MLP neurons of a small language model. Each row is named by its layer, matrix (down: output weights) and neuron, and shows model dimensions 128-255. Each number is 128 + 24 x the weight over its row's rms, rounded and kept within 0 to 255.
A block is one neuron, or neurons of one layer that tend to fire together. Before each block is what it responds to, as a language model described it from the Wikipedia text at the highest values.

Responds to: Word-joining hyphens
L6.down1114 [136 152 125 110  89 135 158 115 102 171 120 151 150 128 141 131 126  95 137 153  91 122 147 132 128 135 129 159 137 132  79 130 151  95 115 133 153 156 104 104 144  65 140 120 159 104 112 118  91 124  96 129 106 167 132 150  86 135 102 125 105 126 125 176 152  80 122 148 155 139  84  92 197 113 178 100 155 139 130  94 136 116 153 143 104 131 124 145 118  81 133 138 144 113 119  93 123 115  97 117 115 139  95 122 149 164 108 131 129 117  92 118 167 161  81 127 116 171 107 123 115 109 128 108 141 127 115 127]
L6.down1232 [101  62 136 148 122 101 131 131 116  91  77 109  95 109 144 139 138  80 109 113 147 135 165 114  52 140  72 141 155 101 136 166 144  66 106 137 139 137  88 112  98 122 137 110 118 127  98 102 130 110 101 132 125 156  65 131 116 128 168 161 122 137 109 147 157  75 145 109 143 139 103 137 136  98 149 135 156 145  93 151 200 147 119 135 144  95  94 118 119 178 143 139 117 124 146 122 127 153 151 141 118 171 146 131  82 120  71 123 129 111 122 127 111 106 132 106 167 143 129 179 133 127 141 123 125 114  99  95]
L6.down1616 [137 129 146 103 124 133  77  88 143 111 121  78 103 154 185 124 101 112 124 167 149 111 144 158 131 142 116 137 101 119  99 159  96 119 119 103 114 117 142 114 104 114 121 117 129 131 155 113 110 125  86 124 163 122 147 167 158 139 117 146 128 106  80 113 143 134 105 125 122 141 120  79 125 116 146 124 193 140 131  92 175 120  80 168 121 128 114 109 128 138 108 134 125 128 161 117 100 172 119 113 138 131 126 113  89 145 112 127 140 145 154 105 142 202  83 141  98 119  99 100 122 127 102  99 167 127 136 164]
L6.down1874 [116 121 148 122 106 133 146 142 144  77  98 141 117 123 142 140 111  79 105 134 150  97  94 127  89 115  93 122 141 115 146 173 136 123 119 136  98 168 161 148 111 140 107 138 113  60 172 114 129 112  89 171 127 135 106 154 147 110 159 160 131 132 113 140 129 156 139 118 125 141  98  74 147 146 120 128 153 121  75  85 149 125 124 145 100  98 105  87 111 115 156 142 136 163 139 112 121 226 119 121 104 158 155 152 128 108 135 112 148 122  97 128 132  97 105 147 109 160 120 142 131 159 109 108 118 103 130 136]

Responds to: Score-separating dash
L4.down105 [107 149  92 167 107 152 114 132 132 122 133 145 155 161 105 129 103 132 104 148  96 147 120  95 122 158 166 156 166 160  94  99 105 150 155 108 123 123 132 126  96 120 175  90 101 112 106 142 153 141  89 106  82  93 115 141 127 148 146 163  98  91  62 118 133 145 112 109 121 138 126 154 145 130 122 153 131 166 191 132 153 154 131 128 119 107 134 152 136 142 137 154 114 140 145 120 120 114 153 137 108  82 111 118 124 140 122 130 114 152 106 149  85 153 134 109  99 164 109 165 152  77 130 150 125 131 108 103]
L4.down134 [127  99  98  76 130 137 115 134 141 145 112 162 113 120 128 114 140 105 162 139 138 115 138 176 101 138 146 103 109 128 105 160 106 160 113  91  85 158 105 141  88 107 154 106 107  94 178 137 105 103 122 176 132 118 102 102 146 143  93 158 108 111 122 144 164 101 109 129 118 153 169 118 136 148 169 149 160 141 165 117 161 123 121 113 103  80 128 103 120 140 140 130 104 108 164  77 107 167 147 126 154 183 140 142 153 119 176 110 107 149 128 122  96 102 130 130 156 137 123 124 151 113  85  92 107 153 129 138]
L4.down396 [127 131 143  99 136 160 131 148 120 157 135 117 144 108 135 181 124 124  74 114 105 139  86 157 156 177  93 108 155 140 144 153 136 113 127 136  81 145 176 133 127 132 144 150 172 127 156 133 137  82 130  55 128 110 120 170  86 126 127 114 128 120 114 140 108 134 103 128 147 115 145 149 146 119 114 129 176 130 132 116 134  99 161 127 105  82 116 129 122 129 160 107  98 113 168 140 131 138 133 117 140 133 107 142 114 104 151 105 103  87 155  91  89 149 103 126 125  98 127 112 143 124 154 182 105 138 121 143]
L4.down470 [ 85  87  88 102 143 106 135 139 114 150 115  92 149 153 166 132 115 142 140  92 139 170 143 138 173 123 144 117 143 162 133 128  74 107 129 167 117 129 105 164 122 143 116 107 134 112 122 126 169 175 142 144 114 126 130 139 170 115 167 138  89 112 159 111 187 120 112 160  90 120 146 104 137 129 138 130  60 113 138 123 154 147 128 129 117 125 179 147 156 145 148 124 115 129 151 154  90  86 166 122 156 157 105 111  81 171 155 137 114 145 140 112 134 133  98  75 121 138 142 138 152 136 144 129 144 174 157 113]
L4.down489 [159 123 135  98 149 132  89 127 124 107 119 160 142 104 166 110 115 172 125 172 111 116 162 130 127 161 171 128 103 146 114 123 130 165 162 159 149  92 116 157 112 159  99 138 173 154 160 114 141 156 117  77 124 134 161 141 115 133 114 118 110  79 136  93 107 163 121 156 131 144 116 126  93 117 137 132 107 122 119 150 146 127 170 167 132 113 141 132 155 136 146 105 106 187 135 151 102 125 160 114 159 128 111  78 138 143  73 177 105 113 148 165 139 132 139 107 132 151 149 135 121 152 134 104  61 144 103 133]
L4.down515 [131 121 157 148 128 105 109 120 112 127 127 144 153 125 139 156 112 130 117 117 164 112 120 149 131 110  93 109 110 133 134  82 169 142 104 124 114 111 130  98 118 135 124 121  97 138  73 131  85 147 153 167 160 133 143  53 140 121 150  65 111 158 134 105 142 128 158 140 133 130  98 167 107 149 130 129 167 121 107 163 140  95 173 133 106 184 118 150 120 108 134 113 138 148 134 121 124  88 120 144 147 169 160 127 114 116 127 123 142 192 140 115 152  81 159 146 132 113 110 130 139 142 146 169 144 107 185 107]
L4.down758 [122 123 167 132 112 131 145  92 114 137  54 169 115 107 103 161 135 127 146 108 142 103 173 138 101 126 132 125 131 157 127 179 162  86 108 144 127 161 126 131  84 149 122 108 129 103 120 129 138 169 147 176 146 134 116 145  88 162 101  96 149 134 142 159 143 102  96  97  41 144 111 118 123  99 105 132 153 151 126 118 143  94 163 108 135 152 195 111 131 116 154 166 145 125 110 132 137  62 150 115 122  92 123 111 149 176 128 116  86 145 143 115 140 141  91 102 131 143 126 154 113 129  71 145 104 127 159 114]
L4.down786 [131 106 164 133  88 107 107 142  78 132 150 137 109 124 121  97 122 153 111 135 104 156 140 163 133 128 131 136 145 143 142 155 127  63 198 119 153 149 177  85 110 118 130 142 140 154 157 144 120 152 102 119 116 145 167 146 141 144 122 129 149 110 152  81 133 104 129  95  88 116 126 146  81 125 132 123 134 125 175  89 125 118 124 119 117 101 162 184 128 115 150 151 103 142 157 115 108  97 104 103 146 100 110 117 130 182 133 118 101 143 140 122 139 103 103 132 146 125 154 133 128 108 173 126 149 143 189 110]
L4.down820 [146 147 174 105 136  88 142 128  91 111 115 140 107 109 111 111 116 111 137 129 129 169 124 111 111 183 125 133 100 118 137 182 121 123 105 140 151  96 120  91 127 118 151 112 162 163 126 131 152 123 107 174  97 139 207 125 132 126 156 137 124 122 121 115 124 156 107 151 129 117 122 144 119 113 126 117 144 132 136 133 128 120 114 147 157 129 118 123 117 138 128  79 145 112 125 105 148 152 145 143 113  72 133  93 115  76 116 134 117 130 158 143 117 133 142  95 115 194 149 137 164 140  69 147 126 129 129 131]
L4.down1091 [116 110 163  84  52 125 118  79 126 125 184 111 113 106 135 118 129 139 135 125 142 160 105 162  54 158 104 128 123 129 136 120  69 116 140 155  87  98 128 131 112 148 149 136 111 115 171 130 147  84 112 173 130 160 122 118 143 126 156 100 124 103 134 113 112 119 144 119 149 113 161 127 124 140 108  87 128 109 159  95 149 163 130  89 132 106 159  97 124 124 114 159 160 138 113 130  96 160 140 100 111 111 122 132 128 115 147 147 111 197 106 138 106 121 111 123 110 148 105 108 140 110 165 109 144 117 136  83]
L4.down1170 [ 98 112 116  79  92 130 163 137 135 140 105  98 105 132 183 111 187  87 112 102 145 176 162 212 111 125  93 132 128 132 127 130 120 108 121 162 156  87 106 130 123 112 119 130  74 117  86 120 107 151 137 137 130 105 139 132 175  84 145 119 145 110 136 144 147 147 130 183 141 111 139 142 125 157 119 128 119 143 129  73 164 116 121  85 104 142 148 130 161 124 152 111 119 141 133 141 122  97 122 139 145 101 124 101  75 124 154 130 137 131 143 120 142 168 114 106 155 133  64 106 140 107 115  99  89 161 142 121]
L4.down1314 [156  96 149 140 170  89 133 144 130 113  99 147 140 114 128 148 139 133 128 125 110 166 119  87 102 140 115 101 149 105 143 109 160 138 130 124 121 148  95 150  91 130 152 120 139 149 101  86 165  81 117 120  99 137 110  93 160  94 139 133 123 165 112 105 153 155 132 162 101  99 114 122 155 137 120 103 105 109 113 131 127 127 115 120 184 122 107 124 143 124 156 122 153 111 107 134 137  92 152 137 127 129  96 141 131 119 133 147 123  62 154 148 128 144 157 118 151 108 117  94 131 113 106 118 116  72 129 148]
L4.down1317 [109 100 134  73 119 115 168 134 129 110 127 150 118 121 111  90 131  87 148 154 154 116 128 115  98 143 142 145 122 108 116 142 119 155 112  96 148 125 118 127 139 154 173 154 140 122 128 140 155  93 150 139 134 129 166 131  94 123 107 143 143 123 119 128 148  92 141 136 119 133 107 134 109 138 137 139 138 174 122 144 124 162 138  83 112  83 114 136 182 121 115 146 111 113  98  97 110 108 156 162 125 131 117 140 112 122 107 118 108 161 112 100 172 153 103 112 150 163 149 142 114 104 123 109  71 106 174  99]
L4.down1378 [129  93 150 172 141 140 160 160 115 152 154 129 117 104 152 121 169 127  96 139 123 137 163 166 128 143 152 131 103 113 146 134 122  67 162  98  86 120 169 106 135 107 176 121 146 128 117 150  84 127 156 105  90 173 146 134 131 148 124  77 148  94 125 101 109 115 144  97 113 145 124 124 113 109 159 122 136 116 153 111 122  76 126 130 126 113 138  96 124 138 114 141 158 133 157 127  96 125 119 116 120 148  71 118 163 161 105 131 138 142  88 140 168 161  76 143 146 155 119 119 148 108 111 170 160 104 150 136]
L4.down1578 [116  95 161 138 148 146 128 101 152 120 130 150 129 103 142 130 147 133 152  93 151 149 173 151 131 155 117 125 180 165  97 131 150  82 195 161 150 110 128 131 149 119 115 123 113 146 138 101 139 166 139 130 132 157 183 137 148 130 111 128  84 110 155 131 103 147 106  98 142 114  93 152 116 136 126 166 150 129 119  73 179 125 117 156 122 114 117 127 115  96 144 118 110 121 108 160 117  78 148 136 140 131 131  99 115 111 145 128 110 137 140 157 117 101 104 152 137 100 179 120 130 109 132 138 135 148 141 177]
L4.down1764 [117 105 164 130 113 142 123 148 136  85 108 134  81 133 118  75 169  83 151 106 140 123 109 121 112  83 132 103 147 118 118 142 132  99 113 116 130  96 149 117 161  79 144 141 104 116 114 136 159 124 111  74 154  88 176 125 107 126 164 146 155 133  90 115  75 139 134 156 108 127 154  94 102 115  96 143 102 117 105 138 113  96 106 137 149 176 142 124  88 108 130 110 198 139 112 163 129 103 110 186 175 105 183 121 106 140 129 134 121 178  87 116 127 151 138 139 140 145 140 125 151 171 115 140 143 139 121 169]

Responds to: Mid-word pieces and number dashes
L2.down291 [124 127 132  79 113 149 130 137  96 149  67 185 124 159 157 104 169 134 106 158 123 149 108 142 146 103 112 133 178 117  88 155 135  69 112 131 130 166  97 134 115 110  99 147 113 146 148 126 138 145 116 140 147  96 106  86 117 135 156 125 144 131 127 109 113 103 143 145 124 135 151 124 118 130  98 129 121 151  90 139 136 100 121 137 111 124  89 112 106 149 127 130 119  93 116 104 133  94 100 128 107 135 117 117  80 134 153 112 163 122 127 122 111 142 134 143 160 136 142 158 168 113  83 155 120 113 134 126]

Responds to: Family relation phrasing
L6.down885 [110 149  93 110 107 111 135 117 115 123  93  77 168 140 158 129 105 101 136 127 153 134 119 127 112 118 128 135 173 115 101 139 155 139 157 158 142 106 117 145 123 119 148 149 127 108 176 105 147 107 127 109 117  94  81 101 101 151  82 139 148 156 128 117 129 125 117 119 163 130 107 141 119 192 135 104 176 104 153 124 151 134 127  75 129 116  69 120 107 141 151 147 115 118 148 105 159  92 162 133 139 113 159 170 127 100 162 104 121 126 152 143 106 145 107 170 117 152 123 113 140 109 140 119 153 154 116 131]
L6.down1634 [100 133 143 158 129  88  94 107 141 114  99 151 153  80 136  97 132  99 108 144 120 102 152 168 139 112 140 167 105 122 147 144 104 118 154 151 122  96 144 113 145 156 136 149 111 130 144 110 128  82 147 129 158 135 114 114 141 143 128 135 126  99  85  78 147 133 141 127 156 148  90 125 152 104 131 123 134 140  83 134 121 157 142 100 153 146 144 125 140 142 132 120 132 163  82  77 114 150  97 153 111 156 150 136 159 149 149 142 179 102 121 171 150 107 139  92 131 124 138 141 117 130 155 106  99 174 124 115]
L6.down1644 [107 156 153 114 139 111 103 118 105 117 115 143 152 114 127 132 108 110 128 125 153 133 117 134 155 128 143 113 114 206 110 158 135 141 109 159 130 130 116  84 137 117 163 116 107 131 106  93 158 114  95 143 154 115 143 129 139 149 140 172 154 168 127  63 125 131 134 146 108 121 117 139 119 157 141 137 172 101 133 152 106 109 138 142 116 178 155 162 110 112 137 139 125 144 109 145 114  92 130 150  89 124 100 139 131 123 124 103 150 147  98 134 174 118 106 106 139 116 117 124 128 127 121 175  67 126 129 114]
L6.down1908 [127 173 132 126 133 134  83 127 100 111 109 135 145 130 124 134 117 117 137 133 105  98 154  87  57 129 119 140 180 125 103 150 141 113 165  93 148 122 149  95 152 128 100 170 110 173 117 154 139  82 128 137 124 143 149 105 119 116 126 157 124  99 113  70 138 158 130 156 124 116 113 184 129 165 139 117 110 124 156 148 161  93 130 152  88 144 106 116 130 162 123 137 103 127 111 117 121  61 117 166 161 112 106 133 143  81 137 162 110 159 146  98 142 114 170 101 140 133  94 100 135 156 141 173 108 135 151  98]

Responds to: Biography name and kinship cues
L2.down888 [ 80 164 115 136 128 129 135 129 111 101 119 119 122 156  91 127 135 132 135  92 117 142 122 131 109 140 135 101 134 125 131 134 146 187 100 163 116 108 174 120 139 107  97 113 154 110 161 149 130 142 150 172 125 182 162 145 199 103 108 109 113 100 148 108  83  93 111 135 123 108 114 148 122  74  72 146 148 151 119 114 101 118  95  91 119 146 153 112 126 139 178 123 116 137 165 136  77  55 137 131 122 117 137 101 141  68 138 119 118 141 130 156 117 106  75 129 144 144 100 176 147 140 107 123 175 154 134 111]

Responds to: Family relation words
L4.down106 [125 145 122 118 137 137 126 155 146 132 129 140 149 162 152 157  88  84 115 104  88 103 107 159 111  82 104 132 101 117 104 127 149 159 136 157 127 147 117 121 138 155 127 154 133 138 122 165  98 117 106 164 130 132 100 168 103  95 143  90 101 163 124 123 142 132  95 111 102 119 143 132  89 112 119 117 147 106 101 167 106 155 141  92 129 127 127 143 126 139 166 174 139 150  98  89 141 125 124 136 141 139 141 113 134 122  70 119 146 156 142 141 125 136 156 102 123 140 122 103 115 107 150 115 117 150 122 129]
L4.down129 [131 152 139 135  91 127 127 179 129 139 125 159 107 136 133 116 142 127 120  97 128  99 107 121  97 117 151 132 109 154 122  91 177 104 123 147 127 143  93 120  92 158 171 144 127  98 168 121 103  93 128 122 103 155 126 127 124 162 134 145 122 139 113 132 187 101 139 126 100 128 129  98 112 166 142 137 122 103 151 133 107 121 122 107 132 145 140 110 135 117  97 144 127 140  91 182 139  95 182 130  94 143  35 114 141  98 163 133 145 126 123 110 163 111 103 127 167 157 155 129  82 157 114 189 144 129 106 146]
L4.down199 [164 163 129 105 131 139 131 179 134 110 131 115 116 135 114 163 147 152 136  99 117 125  98  75 147 137 137 114 128 155 120 168 118 118 129 144 129  62 103 146 124 142 127 111 157 106 137 131 147 149 138 135 139 162 163 165 138 168 140 122 115 116 170 109 150 153 131 128 124 158 120 108  94 158  93 106 109 115 109 152 127  93 147 140 145 136 123  88 100 107 154 139  92 152  66 132 146 102 113 137 120 131 134 152 124 157 157 112 122 107 109 106  99 103 144  94 100 125 103 119 110 126 132 149  90 107 126 158]
L4.down211 [152 134 145 139  97 131 137 142 103 143 113 110 134 147 167  78 198 110 122 108 154 129 166 155  83 110 125 115 119 117 112 154 115 121 136 119 114  90 162 169  65 137 119  90 157 147 117  96 147 167 124 122 170 126 150 142 176 123 103 156 112 146 185  98 143  91 138 185  96 104 139 143 150 121 118 112  58 116 112  94 128 100 170 114 169 130 144 113 145 103 109 128 115 122  99 138 118  87 126 130 103 154 163 114 135 138 134 120 101 150 141 133 161 131  93 156 102 128 106 108 115 129 120 107 129 144 139 138]
L4.down222 [121 117 112 161  85 101 127 182 118 127 120 128 107 106 134 119 124 111 119 114 156 118 134 124 102 157 179 129  76 127 115  67  98 129 123  88 170  97 102 146 126 166 144 155 136 126 123 165 124 125 135 206 115 117 161 115 145 147 180 137 117 154 130  75 118 129 131 175 119  95 174 168  95 133 131 142 104 101  74 140  95 121 132 150 114 141 116 139  82 137 154 116 160  89  87 123 121 139 141 134 143 153 125  92 110 151 122  89 109 151  98 173 113 101 112 115 149 113  84 144 145 146 129 158 121 114 120 128]
L4.down259 [107 106 122  88 139  96 154 160 146  98 154 183 123 130 149 123  98  87 144 129 162 134 129 162 105  84 139 127 147  63 155 147 105 132 162 106 154 109 140 104 131 109  87 139 125 126  94  96 145  68 128 170 123 107 169 137 146 105 133 138 115 134 151 147 169 149  89 116 146 120 141 153 101 166 146 104 132 135 149 143 129 147 157 112 107 130 125  85 120 170 111 174 117 108  82 138 126  98 160 176 144 144 100 106 134 170 144 142 109 140 162 137  86 130 119 134 102 118 153 153 114 101 158  97 116 123 120 146]
L4.down626 [106 156 122 143 125 139 168 154 176 161 130  90 146 116 157  85 133 122 131  81 108 132 152 165 162 117 129 126 121  96 130 162 120 155 115 140  98 146 130 121 108 111 135 144 140 117 126 115 138 107 145 169 144 117 176 147 137  79 136 133 110 152 158 109 141 107 135 145 133 121  91 108 108 157 144 135 139 136 128 133 143 148 116  89 146 145  84 117 100 116 115  97 124 131 117 152 134 184 159 156 133 106 129  80 191 108 159 162 136 180 121 120 136 104 155 158  81 157 136  88 159 104 152 101 166 131  98 143]
L4.down844 [148 104 132 145 125 129 101  99 139  85 141 123 137 133 149 115 115 130 153 114 123  85 118 123 140 107 137 113 113 152 136 131 135 151 103 136  89 117 104 156 125 129 118 141  91 146 193  91  81  94 145 128 138  67 167 133  71 148 134 165 131 139 116 114  86 134 129 102 163 110 117 124 105  74 175 129 137 150 119  80 120  78 183 127 179 121 120 108 118 134 119 137 114 148 175 150  91 185 127  96 138 138  83  98 135 126 131 124 103 137 132 108 155  90 119 100 161 115 150 130 158 122 114 132 160  94 136  90]
L4.down885 [160 153 113 141 147 143 151 140 120 121 129 113 142  97  86 101 118 125 146 105 109 130 127 119 162 121 139 127 147 136 155 113 101  84  98 115  93 119  90 122 116 136 140 136 161 148 165 116 116  96 149 126 150 171 124 145 122 136 128 134  81 159  93 163  77 147 129 107 102 131 153 118 143 129 158 103  84  95 122  86  58 162 104 114  93 141  91 128 108 128 186 137 176 116 102 142 100 171 160 117 156 142 141 136  88  94 114 128 132 125 196 145  62 104 104 142 139 162 167 100 112  75 139 115 152 148 149 142]
L4.down932 [113 140 111  98 102 133 168 170 152 170 104  96 100 110  90 115 154 139 125 132 116 107 136  79 110 158 136 132 146 118 117 103 124 129 118 149 133 134 143 123 162 143 159 168 125 140 148 164 126 121 111 120  96 140 170  83 127 144 154 102 112 109 106 181 147 110 108 112 128 104 116 155  73  97 122 177 118 145 146 142 154 135  26 150 130 147 161  99  79  80 143 119 139 131 132  92 160 100 154 105 119 129 115 128 127 146 103 118 119 142 132 130 140 136 163 111 153 181 100 104 154 166 159 152 131 108 160 109]
L4.down1064 [147 172 128 169 100 119 109  63 149 117 149 120 108 106 119 156 112 164 152  78  92 118  90  97  92 119 141 124 130 132 135 132  85 103 104 118 184 163 133 156 151 179 135 138  72 141 124 140 136 126 107 175 107 136  79  88 146 128 159 160 127 169 152 113 118 132 145 163 154 106 123 148  95 142  77 124  87  82 147 132 128 144 104 145 167 136 125 119 131 137 111 132 132 137 148  81 142  94 139 138 132 104 151 113 121 166  94 145 146 121 127 106 131 159 126 143  98 108 120 151 144 120 113 126 142 146 119  94]
L4.down1203 [144 124 135 145 139 138 129 114 134 165 173 144 101 194 121  68 112  89 115 119 141 113 144 162  99 144 120 140 135 151 186 128 112 109 130 127 104 131 119 129 137 108 143 126 120 132 162 103 144 110  93 128 143 120 147 105 108 109  87 153 166 156 121 101 176 121 130 122 110 117  85 137 138 153 156 160 155 124 109 163 169 166  84 118 155 122 123  90 117  95 108 121 104  93 164 102 114 116 146 124 125 129 125 144  89 127 118 142 134 147 184 147 134 137 108 123 123 149 139 136 135 159 139 129 151 112 169 132]
L4.down1444 [153 143 155  81 105 132  93 136  99 153  95 110 104 103 148 157 137 171 104 122 119 130 101 127 153 120 154 127 126  99 115 137  77 131 142 120 110 118 166  97  84 114 113 135  86 129 108 131 115  99 175 138 157 125 155 177 131 158 150 172 159 113 134  71 138  99 137 175 142 153 114 105 102 109 158 105 128 136 127 101 135 117 137 138  90 134 124 111 129 132 151 144 126 131 161 149 147 117  91 122 133 122 143 153  93 124 107 133 125 168 102 155  95 142 174 147 146 109 166 147  95 136 121 125  68 123 117  73]
L4.down1515 [110 128 114 144 105 138 161 143 126 102 108 100 148 113 132 121 145  95 147 121 163 157 116 142 141 142  98 118 148 126 104 115  96  91 108  98 128 119 137 169 115 156  99 152 149 160 118 134 141 125 132 131 133  92 133 108 159 174 117  85  74 144  99  98 147 174 116 121 109 140 147 164 111 115 124 144 126  84 118 159 151 141 136 128 122 154 128 144 139 137 125 144 139 195 127 174 147 126 124  98 147  98 126 105  95 179 139 124 137 123 160 140 137 121  82 118 113 153 113 117 170 145 112  97 164 169  98  61]
L4.down1687 [124 161 129 177 104 144 154  98 135 138 108  88 127 146 129 109 117 144 120 120 110 117 155 124 119 110 148 128  55 141  86 120 132  97 130 132 128 119 140  90 157 130 159 117 150 103 146 118 104 134 142 118 126 135  93  93 130  99 174 140 116  69 119 135 103 104  75 138 144 168 134 109 112 131  96 132 102 116 173 133 133 104 134 146 130 128  98 155 113 140  95 151 103 132 122 141 123 117 128 135 129 138  86 107 139 121 141 127 144 144 117 137 149 115 116 105 155  85 117 172 161 106 108 107 153 161 145 138]
L4.down1816 [131 151 113  77 117 105 122 153 136 111 144 158 141 118 110  85 173  79 114 116 147 114 106 139 125 137  95 137 162 135  93 166  96 135 164 140 121 148 117 103 140 109 112 133 195 111 119 129 131 131 156 125  95 144 127 141 125 147 101 148 118 139 164 152 116 123 127 115 124 134 107 120 140 164 130 131 113  98 136 133  95 135 142 167 146 121 121 124 147 126 157 103 115 117 120 121 112 115  98 165 144 148 153 149 118 113 165 181  99 139 119 158  92 154 123 124 131 140  81 132 151 146 142 161  98 130 132 136]